MLP neurons of a small language model. Each row is named by its layer, matrix (up: input weights) and neuron, and shows model dimensions 80-207. Each number is 128 + 32 x the weight over its row's rms, rounded and kept within 0 to 255. Numbers have three digits each.
After each neuron's rows, "fires after" lists the tokens most often just before its 100 highest values on Wikipedia text that the model never trained on.

L6.up953:145150169086116068104169093153132155176115177124125128152127168105158137081120160133144109149162102078096104194090148148115150164121195133156119137136157156141131104142179123156111121117138093141113090075130165129128165129093128156087116159059150186122141136032148128134144145111158097131098164101110144158107111125116123099161149197136145171126080130064131163181134159110138062066077
fires after: "2", "1"

L2.up469:110080128144081151114192126193131107160152164095165133143032192103199090116143169115121152145092118134139114068166116097129177108113103166157099093079112184151132109111125080124140098202056090145200129172117159120148114159101108153126110054058158129074096159089136112089192094084135086112144118135117088105135119098143108135170149144117206126118124106096108183129164120118161172120093
fires after: " t", " (T", " ch", " T", " | T"

L2.up1385:177184146162120148133070095088104127122136141100145139119101121106054092122163155162191073219147098142136144126104166077147137174176168132160168129065090098110142105099139123126113145083128112147145113106115159087170101084116181105076159089049092095083150147123145153118189136139094175170157191176118133098164100095194168149106171157167132089133113123090154099142147127108100075085174
fires after: " D", " d", "D", "-d", "d"

L2.up410:165120143171129092157088089082161118128136143107110146127214096146121148141169153138136118199122096097220104163088084052130128244127112104124163166132155056170103115044080111120149116159127091148173103089115166170154102097106158138117101115085107142100090114155145162094191156140143151184142154145037140147140140113161161170092153117056120173158090166115126123072147158125078098177173
fires after: " D", "D", " | D", " K"

L2.up545:126117174064148113115093160082140097176130153120157197126115129152109155081149113137112137119126165161096089159119151148106108176141174114113128139181118136129082107131152086155136163169152120172126126088169127099170152150104172196103108179074129138095131108129193118127123175150126106079118149096147098167132108113150076136070122181101079142117108143111149034098155098101134104124094
fires after: "2", "1"

L2.up400:106129143150137093124092180041146117120155102134149102159133134151097122157162146125160168132161114164112112167125146137169165155125159098134091125121160154110066145132087178022116119111125110102096139136125165126118086112115087116143100054085090137072149128136093148176163169153155120151154159160120173138139146154175051148119156152089122154222144078141133139120106117124145166090083
fires after: " s", " S", " (S", " of S", "S", " | S"

L5.up786:101117134151103192122140105208111118141169142135179084169114128127037135152142129157160122136202146111120065147109149167129157162143131097127150121124117182121135183162060167164127128141083116115150150175076121114117140123126165161154117094132070155118129098112106115171080189098152131163097113158089175109144072183082149167085156204142154136115106141164075177164076133120123065147104
fires after: ".", " | ", " (", "|", "6"

L2.up1034:133116138169079062111133190062145165130138093105155117173141104126053111104167172107136195102117111095162105183135092126134168128094110107114074183160137141132080143107086158100124112111093168140121162144146132116163139134142110114144107108119172176052152118078101151188103155133119165142115141177119117128163165101147105121100121136099042151149159130220118200069190190145123194117125
fires after: " S", " | S", "S", " (S", " s", ", S"

L2.up38:208134083061131098114193124112100157104150139073163145086154128162059157152164132151127092119124142163136088181127087138177113146137168172080107108149179130084149066167115157135086054122135127089184117121120126113056137067155124122140161143167143090177145108099127119143122113105128124176110072091086117163185109076115066172093102068078124122169095076100121146105132147098128103107122
fires after: "\n", "\n\n", " |", ".", "|"

L2.up5:110085114105161141102157115111148126133086145121097143139208096127119177068173176201107085171088087159107113086127168148130097140078148175125183143164146127165151160127099122099110113085077135185125160157122176141154106139068171088087145144143094132110132117144062104161187122146175144193123142122136156140142103083183094100089122118089130154141089104141150161086144181106141132098103
fires after: "\n", "\n\n", "| "

L2.up1020:099100160142118132064145124113061170183096136077094177181170127134088171110181130152078092104147105204112092172099120137174113178098112108148083071132140055145113154134108149119072083138076106098151128108167166113112151064133121165119185206166113117149111182114104195174139139154129140181108130055153148122120145093176136158111090123076127083129139063141088163172150154125117110155140
fires after: "\n\n", "\n", "==", " World", "|"

L2.up360:129125138132121111122116151077107134093119152105144109174175141124086134093160143119185092152115170110169139131117188126135184107076119106102133133136105124116072103106096084097121155147150129116110180163214175113127142046103097107134139147145166088058116115134099138106132174104168151111111161110109151092209166119118111132140132102116168089119099152170152134183183106115088184116138
fires after: " s", " S", " the s", " res", " ex"

L7.up568:137160126152071132087061099077071118163138119111127140137058159096133124043190092140130177104186134122087151093107162121096116149118138140155111148155149133105125184163167178158177077131114149106095121176103083049111157121110086088148121126117069122143101143099176136114100143070118137099126134132158119173167127124118159136126079130108118082141096169097099163155132128090104163089137
fires after: "2", "1"

L5.up1149:125118103136136153076087200145147115111136063124159163163151140102112148144118107143189089137120074076138173150101137131161145137082110087126142094109051139108139074080130091156185088105169179114149169126060154157167062143169074150100098174154173098109088130109134104100114089167134102054120153140108118109200157133159012061154092114163154125095145195112114164098090137131085164096093
fires after: "1", "\n\n", "2", "–"

L2.up685:101133089146100151103156096124134177150150125134142111160076142055138091135163179151104208149108119117123095104114120136143135129131177098144087177144116124157132111132124155146106148079130136141119141094112138141189153167118125169148190078141111162139093139117135101139119151049121150144129172126196112110182086123171150130221111173099156115166109089099150171127126128109165102119147
fires after: " T", " t", ", T", "- T", " tr"

L2.up507:140097151161123147151128153096118141142162047184063184134129146099167128080155093091164179113095122079173103184108178135127130164091137101100125146112164155146093109056119161111112123141140104154110100163161167122132098132057137121152116163174160138126158110107105098094135119139091110105128156060177150129156098089139110144133120129128109181088140106164122165050082143115107164094089
fires after: " S", " s", "S", " of S", "a S", " c"

L5.up380:172183130126081188087178115081155099194078115130149161110148140208113143031145148132100173111141107137135162132119162190123163171082110181138073118190121163179137147090077158133162095142108134092089184082118168053087134102095131071123120114175105114127118133146079122109123152119160106101133129111123168165065079112180093114128102128155103125117114120133117112109164119089130155139151
fires after: "2", "1"

L7.up1451:106062113116118140120158102096153092120119120093050129089092083124138130097120122175030140149125065167102082089122147100149113141143097098134146117118166121143105137071165108140121069125091154124134159153128145123138130143126109096141144146199146155091170137146086132150107198204202060087079120086075110087131111116157133162151133140158187144130125159152149103207175160104056123141108
fires after: "–", " | ", ", ", "6", "4", "7"

L2.up676:112084157102096141126084138094090098122146143134068089091118137115086132126130163155053097131122105142135119105124147123108115152112107121131112167129155204153104086122164087127081127112104113155118083159103142150160129106122087147083148153152118104124159120164089118124163149108129143178109165108140146171162182163184123088136135161137174137188122159127096101140082142129095150096173
fires after: " P", " V", " p", " | V", "V"

L2.up320:138170074134062129173187112143150134116103214196110147156093124137165081141132112127104135165145100143163114101125079116119093153095089136073069136135075114181095104156138178141160088117228100100121109156130108139172140113164113153108150168156069083145119156122046137104132152106099170129165126135078168169177120092128084079135100118134092140144148139140083188113140136138123152082077
fires after: "==", "===", " ===", " ==", "==Career=="

L2.up564:133120142152131129114162146152196157159175063113121128063142156141102155179117110140124119175174112175139126118119084119121121145102178067087100133134179107106105071079130121193140183150108128110162158133088081133108117121090118119094142086133126169168033083096154099125160123077130088148112162123133141129127120097110151119121134070158094170112080120153162146111089123085193082084084
fires after: " F", "T", " f", " G", "F", " of F"

L2.up592:111124170148062126116080180038105071117150120123136142110120084101058063091116193164141123130057163116122072135082153148094128077149118113141006087104120134087094157129057093157082084120105096181088149134157094118162097092133088108155049159139097124118143109185131117128136120129129111135086116134185150125149118168120076124148126149134072099193132098124164150118145076155110074106119
fires after: " R", " C", " of C", " r", " | R", " (R"

L2.up704:131069141155173086140146093140155140138181172093126188116049086101226144155216168153130149122055091146189108098162149147113154118096160106116076069147134069180135165131174183144125118134147079131163106172200175111178083164119134124119174148229108147075168065131115174124145171169092109115121114117133133091148102123145165133131168104074108128108124097087108106092145126156144176141083
fires after: " W", " w", " K", " f", "| W", " F"

L2.up91:107102137127097124081147184092053071114123130119180120142116109111112162148108141049145147132159105155148107202109125148110159144102133161129165124146152141074129080135122131065123124159102100085117139165139095055081138119130127125148154128103119112089093075112131126113088216131128142131119117122106133078100158115126128108137108107114151151123156060168124163160108114186099166149104
fires after: " s", " S", "S", "-s", " Pres", " Z"

L5.up596:169130095144109136112114152134180076115188103095096123154077132150081149111192127189140133132138146134141185192069100163089148115086127141147126121147131049122135115183119119177126134129128126150104077123172112010152182122150104097104125121099214130129122141165131104040116175157127111133167118149187089140174130154085098133113136087090135127115129104171050127123140096153108163107163
fires after: "- ", "| ", ".", "\n", " | ", ", "

L6.up938:152153132157121150150105117118124118138125159151162185151075103081102134140185104035095124179117114137136149131078150187167112176104129136150137113101128119155094128148115119138180074082172135065103121087116109082130080158115139134085231187160144089136108098140083065091106143148135102114103095086172124176148134146211129138075133119178142166106127146101136169096131134092127150155158
fires after: " | ", " |", "1", "\n\n", "2", "| Party"

L2.up1150:158162116100114155080109150107155136104077183126056138114140124145027154105153133116150118092143127134130117136100096154109113142107132105122170129120146082155076121078155190177128138153099155084146118132086094070145123075107127101098154152154063172156117142097059128169137167152103127132165113083189162171136121114141180077122113127106088145119128062122160097152150115139106131077163
fires after: "| ", "\n", "\n\n"

L2.up1403:174098149157127104099111089051123100092140100147123102113122083173074139115160143159075109116109133213137116166144162097078148125093146106109105173128101040100110137106118177155132127113146181134101143089092160079107062123134171140126094127112161127082114120115120152040148089111110081141171169152131116127141154146144126132136128062081135152108133179128112096164107106130117145109129
fires after: " d", " D", " f", "D", " Ro"

L2.up1216:144126190097115133154158101141165091147118121140038121147108061104127205145105144138178067150116119153101127117092113087081151114100186130109173109071158110079089138158111083137142158087205116127123161104143121138158153089104080101145171136102145130094075105119167159142104122107169134203120145113134151147144190115172090050150078162075133157139087142148134167127104110145165141160115
fires after: " H", " F", " f", " G", " S", "-L"

L5.up866:125130107068107108135152140121196174135143070091100128151153150125073141121152160130230131205143150159096172166136148164100139177171174111122085118174108134128088039125127085107055099162132124108113147102186157081108079128147210122128139110076180134140164107192153096113161113120133134144129100098174158083117124175108088183118149127153156097101129114092081230161125094138172179187173
fires after: "\n", " |", "% |", " | "

L2.up1115:091218168111148095179171090157113154116127207167117198122090123102119095129149142136126128166083114162161033138211195104118108166170091142115161108090130151120094124082089036112104088118145128115128121137138063144141060148117148165083160189115141130158118144138182102161148081185124138104162140091118127104153090220124149179119094169159141153093134170103149058100118128155110135161119
fires after: "1", "2", ") | "

L2.up236:159132134119105199120163103149115162130113165119165104061085107174047155090169087128071124051087138137121105144090075156050120142029128126094165058096109069129135116114120096130073174158178175148150120086148153121141134142137082097153117137091121116118183111112077134098156130160098123108185088182103191109101158099205127136153156193150135158099139162130075123103128088167105141105192
fires after: " M", " | M", " N", ", M", "M", " m"

L2.up162:128072137118156114092152141102172131152140118186159122125086144183187115103154134106093175126136130101140091106094113137120183057171095099171126113142157105149126121151132173156072148126117111105123133168184126191157133160140159150116098134150127126047211103148099181116111126188151129158128134125157163118109201086213153132127109096152113152145121054107128132191079146131103143100090
fires after: " K", " | K", " in K", ", K", "K"

L7.up484:138131147050086141154100144130099111133105113106078123121120145113076064124096149143080044130134094132173071127138141129112145150143112171111114185161131160114168138036105148178160090114127206131079107150192159119135115138127110050119122114089168134182104099100104151146102139048161085170095103186133081148171119122160158099096148110177152135129150191146162082116141083101090063155138
fires after: "\n", "\n\n", "]", ")"

L7.up130:127100200100170138167146170178113193106161140137136119158123168147082106061125128083113127162129115132166206131083155107100110146117175091108084120144123150180123111183100131143126128171159159075115089198134070074141144153137130162199158153104130105141157111116107147180137100139107148177109137115090155098077126034159134174118145144103141204087116122150131121139170102148160116169138
fires after: "\n", "\n\n", "| Party"

L2.up1316:099105121177150119151116131126117126125126130147058085110079162165127163164154103036144134140193128152104136164064204135116162157153132162106162162135124083122145155121122149137043122135132038168155102086200134108184113135149138128067097042117144118118168146186134170125109067098129165167118078092165197140173148138146094182150187125112106213116114138117096117181128169158109126120114
fires after: " K", " | K", "K", " k", "| K", ", K"

L2.up808:150177141115172139136093087209105118141130182124145134111147118108155144164107155140133112138096166133140121046113108151137126150179141187115106167120103169114100155094149074150168118122122160127151102069104138138088142107102116127121079102136134096154138107112063079103111128116114117123148129160122162171202106187143109196071073125157188147129070103131121129108133155141063184123181
fires after: "."

L2.up946:109204113167136134174158112102120137141149117088113146113125093067139120120133103102107130151159158068092144105124161165142142130165138120122139128112132073096117125107179113130075161124148178124137111122126108080145128085178145067103155090089174134142143098115104115186100104098100123160162156140108161161143114138099148126156086177171159132143112146171121056176172099240087160142118
fires after: " L", " l", " | L", "-l", " overl"

L2.up1035:126098168081104085106081157109149146186132152165134129149115112086110112124175119148147099160132128075113087104155096182118061221144140109128189156149156071126175102127072173115142174109073094132093124136065129117164148107119177124062140181171064156131138189133068077184148100133158110110147151106169110167142077105197148143195083135070132094177125115093095138084167133106076093149125
fires after: "\n\n", "\n"

L6.up184:186133175137109125099095090132125148173151132041174123183109136192115167144098107162168146115141156167126155108115114138081089152140095178236122077102087112083147149100126158173121128086125087104148113135142116102099240077064197159083123128080094082135044084129146130115159143112097108159175100106129154119151128085160173116090156091101114136122129148157081077161121090145076143122088
fires after: "."

L6.up416:169106104129107118136112173155139118136141137113151094140169166168118127162149139142152082206083125150115125150068144141102116141134102168125144102159109126133118112123117130124175201120165139113138149119077184152142079152188088184071136101155194105116177116104139187125144147155096108113123091160160139114186132114132168149116201067103152176135147129092125140178089171135119137109173
fires after: "2", " |", "\n", "1", "5"

L7.up533:152157124163127159093145143086177167134108093131085154115059170096100139085182173141155092113103150101149140145131130174106146107119142122125157140129170120094148149112147149129162142153160123090132136091221115072110067143141170191140124084121185158157168086120195157137169152129101109154207177163070151128092121138207124184131129134108141150096109141099051146143158134119147150149127
fires after: " |", " | Q |", " |  |", "\" |", "% |"

L6.up1501:145087130166104165111140133101104161120159159132125158085172127088077145186081132178153068133126095110141107072107133165135133101174147153204087147138144196142141119128122160190134134159116124146098177165139194092106121100178131094082183115163106197128117098133122120102088132088144126092117116108187147134134142135175128149120159137161138136107075134093099078095121121041126136155156
fires after: "\n", "\n\n", " C"

L2.up184:109157058161118145148130131122142114163124115114100137054159137157139119110155156145131097061181094112171115056087099157066181105130098123102139159098185048169092159141105114188113098146127171121074142191163169147148153108140109125110131165104089133143083081100154068075161120146093124191126139123156099119177112134092103149146103114139140119115143132154097111161131129101051099151102
fires after: " L", " l", "L", "- L", " of L", ", L"

L2.up846:086127139106113200092139170133138080156142110119111100092149121182092085120138106127102083120142069148135103125125117088171119124176106136149139190184147070144116131099125133149100182149048120138173137123116102141118146103115175103098156131130125104129135097110056138179090163128101191181151160104151066162127164059132149152130101087131059134137199098109098196081095102127110097140108
fires after: "\n\n", "===", "=="

L2.up283:182135133135124124098097146170054147112108174100128153137172109128119154106154158130119118094151130142130157102122097106140106160110141132149122149105093100141081150114109095106236136107128140136084135142120142084107112070096147143110163152112119174116119136130119090095180123126137151127141153167143147152190076109164095099113122126150099161135084120135161101149149123119103144152166
fires after: " D", " d", ": D", " | D", "D", "d"

L2.up1451:138115105088126169107141070154084137158149115079107125164141151118048126068122170163087048139105136124128108085083150173106162129137098142129112086126097183134098152103091110135109154233198142137106124138173119101158092154133123161068119102128099108089100111115144107204136116147155125123113121115163137118142127130130091172105143175092132133177133155118160158118144140114150205109139
fires after: "\n", " R", "R", " r", " | R", " G"

L2.up1227:107097160159082146098105137117139121133132115092134072154155140135146137118161180130157134162135176137066144097123107151077150138155192163174115169125152179110111092137158147054112102127100180177129162161089081188153114126066133109113120082075109094108103114106094123124152173112117120122134117129177145099166134139154107163122123143086076138195167091151114139121144183138179119100130
fires after: " T", ", T", " t", " s", "T", " S"

L2.up809:109088165135163130153161088100112101156099098133151218121094104127077095131162102143135079105138101188095079121139162154102116113185101129156100132160138148139118168148141110153118136159142212111137060111126124086107140128117080179132167208171092129154147117116191119126095201186162113141173150126082138111157117159124149163086083163150051132148201144154138107133107081114091134112130
fires after: " B", " b", "1", "2", " of B", " L"

L2.up341:113153167145099115141184098074148121122142146123072133182148139132122084080116139168127120091111098140078133176127161117108101132153159114119132099081128127143084109127132072089167156118152157119152141159167129104109036114140083159136085053085130134076137131129166117124090104117157159152128171183148135149149092153087118137144169117203144149128117080157153129056185085168078187123085
fires after: " R", "R", " H", ", R", " B"

L2.up1535:104108135149165163131138101084093140177036105104145077098152100090086156167078144144176102157129087160126136112106149132143141129131148092159104111153133098131147110032139131108127155131162128196069145089161185067074153114092169124177117134093147100131100068147081079134101142111095156142097110097132129154135153109108105133097129078104124123173102133140122135171122134088084112067134
fires after: "\n\n"

L2.up903:170123126093086136115136135069124122125143116145096125146060087157143176092077070142133118148105153157185093142120099110137150158104140148117121217162135146097064134107159071106117179118174104140091127129147157123202163061097080158123102118129111194092101128139105104056140097129125134128132135108127141148123153142086116074110103157188134158154073147106033134077132092067145170119102
fires after: " P", " p", ", P", " H", "P"

L5.up180:165104099114125144116173176137165141142093118121084079105132139077127089087123128131160159093089115054060146157117119065097081124134093113113104116074093077161167095082100149058069133142172192133174103083153163223237131148139127079095136084171048137108085092107127126126136124152085092135117178135134095131109077157073146152146139148109151110137161151130147132194141120129106073124116
fires after: "0", " | ", "; ", "3", "4", "1"

L2.up731:123185110114166088132084096083121087121111184144099139004154112083116153165087091092087098119132140078155098098111146118090155138109103134075084165109143078073117067145180113178142136136180094143117130169112164132153096096116129120158131165069146162154098153138086141088120146187129125189171153117096129104166138130139094127176155154169148113129149179135134079182156134105090111121126
fires after: " L", " l", " V", ",", "L", "-l"

L2.up1302:077096113129128107077157088099130172140132087133111143112066189120141116143157170068063101135120096211144151174103121130132178102173090092132202145181147112174136060147127077092111166145116102173111170064119194162165104114121146109151117100141110134087118114153080101166170156111110200081092128145122181086145151121196158081091114178123115172116080120099143123121122140188116118112099
fires after: " N", " O", " (N", ", N", ": N"

L2.up1407:088121163138123108144117175124153145158120170125180144162110166131126114083203145083099076101139122105125127104105130155128172151179131125078135118019179136146125143125147149163127158138125100146137140149157121142144158103120131106123132118162101185110168109131112149162212092138144129061180109176116170098143096093203117089145175177079108178132165158159132159113168138127129133148082
fires after: " N", " | M", " W", " K", " (N", " and M"

L7.up23:086135122140062110127125077074185140125129178126099113111098230143113126106081165091084123085064172147090103096203150114123145173179097092094075141102163134138156082144132098098121104119135082163127117107140121097149111170093110196143119127078111113109141125076194114143154185112126114088160117102138155093117148114093136127121142139100117144152130142075178112080099129119079146128159
fires after: "1", "2", " |", " (N"

L2.up197:152145110095099147103140109054152108121110101064163160125132137176039172148114138131085069109132060132121117099102121091075112158124160104112080141150123092163098163111088155128112118111109155105080158082193121081157061100154146134154116150155157051084122136139148094134116140141157108124130087143114142122165122127121083160187089147127137169160112113149087113138140099098106128101126
fires after: " R", " r", " | R", "R", ": R", ", R"

L2.up587:093135082122114108106169145058136168141126108115104107161135101136088164084155183134153123107136146118090059166119133137146121111151089128060144100129099073126075097124138126151174156127094137168145133076156133083134072114137119120109099166196147105115104097170107100159091127166148140177119124143128044148159090098104105106110127142081091161157102107176134104092125109119161106094106
fires after: " R", "R", " | R", ": R", ", E"

L2.up1469:101146175135114151126152132147173154137196090081156179120105149194122132137130139135133197120187125105139135076171132115113096061144147116136072131099099145123193123119131147129067171179104153114180138157122120100046073147084183171074109093139150127132136097152185127106154136119120126163134217091099116084096132133079093083142174133132140143132196138151154119167121086175206116041134
fires after: " F", " Z", " w", " f", " | F"

L2.up139:154193109199164163156113085079126081125080123080129161130125080125099119139185099162096108085176075125154101110130154131122147134099173132088152114137129050095111096088157143160162098133152217158050119142207166141144070172120117154095076156073132066132102112132095124147133153160136141130109099160138094069119098171131070129112061160145122137163162103121162060141142141157122112110140
fires after: " L", " l", ", l", "L", " and l"

L5.up1234:167124097161140172114148213117096138112092167143111094089081118146095093078103020162152116138120126075141082153110137092140122130164070101078089062185167106181102128133073113124154100121131151114111132154101146208160151117120151111088164131106130097098120118153161115198119076147148090089142093094063117080090105080147170170207153115161163166136152134045134113142138118074163118138120
fires after: ".", "–", "|", "4", "5", "1"

L5.up615:088103144100098101125117133146152112148125129122089101136134106087105161150174106155105176112094103099164106167127126166108066092144145160114107118139121109138140088117123161113120102153121084130107182170169152123121120143143118060079193108163104200114052101146113156164161153090064187175119128086114103084160121087123102059041096143102182154124090061159188107149179137137096154047115
fires after: " and", ", and", " that", ", but"

L2.up1079:133095159137092085071178164164153157146171104113159156128123103151127128099055171091112194132116158107112156119056098134134097136168143141138186136140143135130123102132152180118104118094109092166166119084135120182191183133109118156084168147086161115102165149151098100151177147153180073116158145152130114099132102112187081146132166112098133171128120170051113160184149152134182178131149
fires after: " K", " | K", ", K", "K", " k"

L5.up955:100137159151090110116156156157150146162122148209079111137129085071153164118216115125104145154156151115162139089130139154102141117165141144122088136100092023110165059122123185109090112158163147180149138073162182163118166115171166113119113139093125188047113130129118188178139145130152158111124138148133071113186111114120098126162113117129149130081110134114171110139116135155122158066122
fires after: ",", "s,", " and", "),", ", and"

L5.up796:156098131102109105150199116131116141099178155142107097112094179117134090131121151123025079185149118131130141191094167122128158109164112180139095133080103131152128051081155157143149113132127151200051066129152137168156085056085170080119090123166091096113110139075133176129101091130108132094139148113078090069150139169087171120182125150133150130103114123073152129192071101082149137129157
fires after: "6", "–", "0", "3", ".", "7"

L7.up771:130139043109088097075146136083137072144141127123141115077128146197140097158129173150134091118128103134119081105138115158108148128169139151112140111146130100124208108166089130135179156137143141162162110172095126118184086097118110146196107187116092130082127078116189132175145100089162143093128059110102161051143158175137150099132108118155089166158131094095103134135109109064087139137103
fires after: "\n", "\" (", "ost", " loan"

L2.up108:140105149111099090143134157089151157168111190171148123147144084187107137134128079147107153074118168149139105101172165176117076153128139175144125104160120170145078069163162085160156122117140133186116132146095178175193098111093127123076146164106148129112132138186142108151143131133135095085076160088210104091160071156177085140131142149144080126142109182112148096133182122099158142089114
fires after: "1", "2"

L2.up1397:150108120104118192135103123121109144092071198124087177075126076169132072124175139159105088127108102202108125146138167101085115114117103143098109151139099135108146114128137143103146090131103128146162124132108144109150068105148167111115066143109136131136063094162133103120132192147092083093093154080099127101142145133116160189176102180079157113096118100115139053083134098124085079132166
fires after: " D", " d", "- Gr", ", D", "D", " R"

L2.up604:135132109126133075147169014107137102104140123114158085182172141096146178096042153111101120149180170093126117109109114091113147107138170128149146095120083141138094155124056096113067101099169151151081136104197179100161155095120152173041143143158103173105107078099109125160108169154156160136097081181125118148139074180123183143145140110109154133150149099187169127117152086140140161103116
fires after: " G", " r", " R", " h", " g", "H"

L5.up1188:156148106107136174114086110123165123109126151136112141099106161114092149148117187166094098078151118059169099128066173159112132176121169137167109100160158124131156137108134138140175107179071077143144113136085183118140135084129053156111138151100145189095153069151101115093143212162152103154159140144107094153141134136107100132082117154192125145092107126124160165124059117116093145092162
fires after: "."

L2.up1524:076127116122112114109140139114154158050080114073115105121153114113088159076143107151193182141129097135091087209094183142062169178113161061158094129116115112164068152121088172099085127160131083128077141159196146182196102097110152161099099163110157129109147154119102165137159129101134185150139134129155165129136153072078146130150150106187108140158124107202163110153102144154097097110115
fires after: " s", " S", ", S", " | S", "S"

L2.up1511:140124115128195103121099170128142140088135091116080186115212112078071154154143101126158071136152140070177084108112082118151151116107116094159109166100196006084088094131107146106195107150156142097144170093114165150116096098139147120104123138137100107128122081184135111097102115179200125159156150166115132124172121147131115087137093126095148116171169162067142163166127121073073168160126
fires after: " D", "D", " l", " d", " | D", " L"

L2.up45:137093196161121184056166105158099130136215158200108088122099131104194104098142128138100128138122183135201115099118129111142125167110165178151085124139128131064074145120154116157122137102149093154160067108150130129100168155105133203090131055128157121115161102110110096141199103146116110144142145150154152121124170142151119164131139163115098132133073105119158158069162105158165166119159
fires after: " P", " p", " T", " t", " C"

L7.up164:093188126077163133138161135091190167143108202114089148115102160112120107126133167183159137088128104107162104107142135162126123142132131125127102122114111072119080064137115108084113142120108159108103101100193078182192102104126094137143117080181150160132140083114131139137134133101109119127092093116099131142125078188096160144170131162162094158108161163109089096168160145167119158175153
fires after: "1", "2", "3"

L2.up130:181132105100137123088159180057108126149101149132171087065130096143087168100130143238132147193116113122082076144102169162166124119138137144088148176151139070176185125071085191090111123223137145127149109139135176089135192132105135072126174141131103137088147110147127116129126142126195149144088092132129123120139079159075116158148122130154134174070118146132161129107085134099077130137164
fires after: "\n\n"

L2.up519:131117167141139175113095164083142108151116214101069131128165102065108115139168150157141111160104114160098151111129146107130144139099117062153123109122099068175145122104120119097150105124147169171189163174073150170186059109160144121135096164126080120122128069144141157116180147138143108171074143087132164117141065167142111182141152102051138164155094136119123106128071111149114138154078
fires after: " d", " D", "D", "- D", ", d", ": D"

L5.up1135:146083103092108169141153101161137121106209100109179147178121155143112097078128159141152170148133133157159104136124132170061127124139116119113143088130128130098070142153151103127122143153109066134127120145118120164105139023108072140127086110143091178132151132147122069113081151145157122121173142099157124163172116172081102137120138136136126128093109117142149193118109165091106164129130
fires after: ".", " $", ",", " St."

L2.up1335:160109134137116155120197087125112160123136115110104096102138115133087131112167103139081066120182152143164134101085150065144132124133121101136102156089083115164096116085141090047142071071104162064156149101146119081059128111094203105110107127138125129129114127167132111103163155163143118135175136154097130104119143050185125144033147144092125124103112140094117126110178137071090102150130
fires after: "; D", " D", "D", "|", "ceded"

L2.up991:076123141127110133119076131164121167092095213067143200128094118173156079109197160152141133131103106061127067069115144120163075174124139161161105207101193081063081138159113104142114096102121141099073121134184093140201052140146163155147132096126116113159174124108143078147124101141117155126095166018170123148201115104154165142137142141093095153175127151119168084120132162163109141112111
fires after: "1", "2", " ("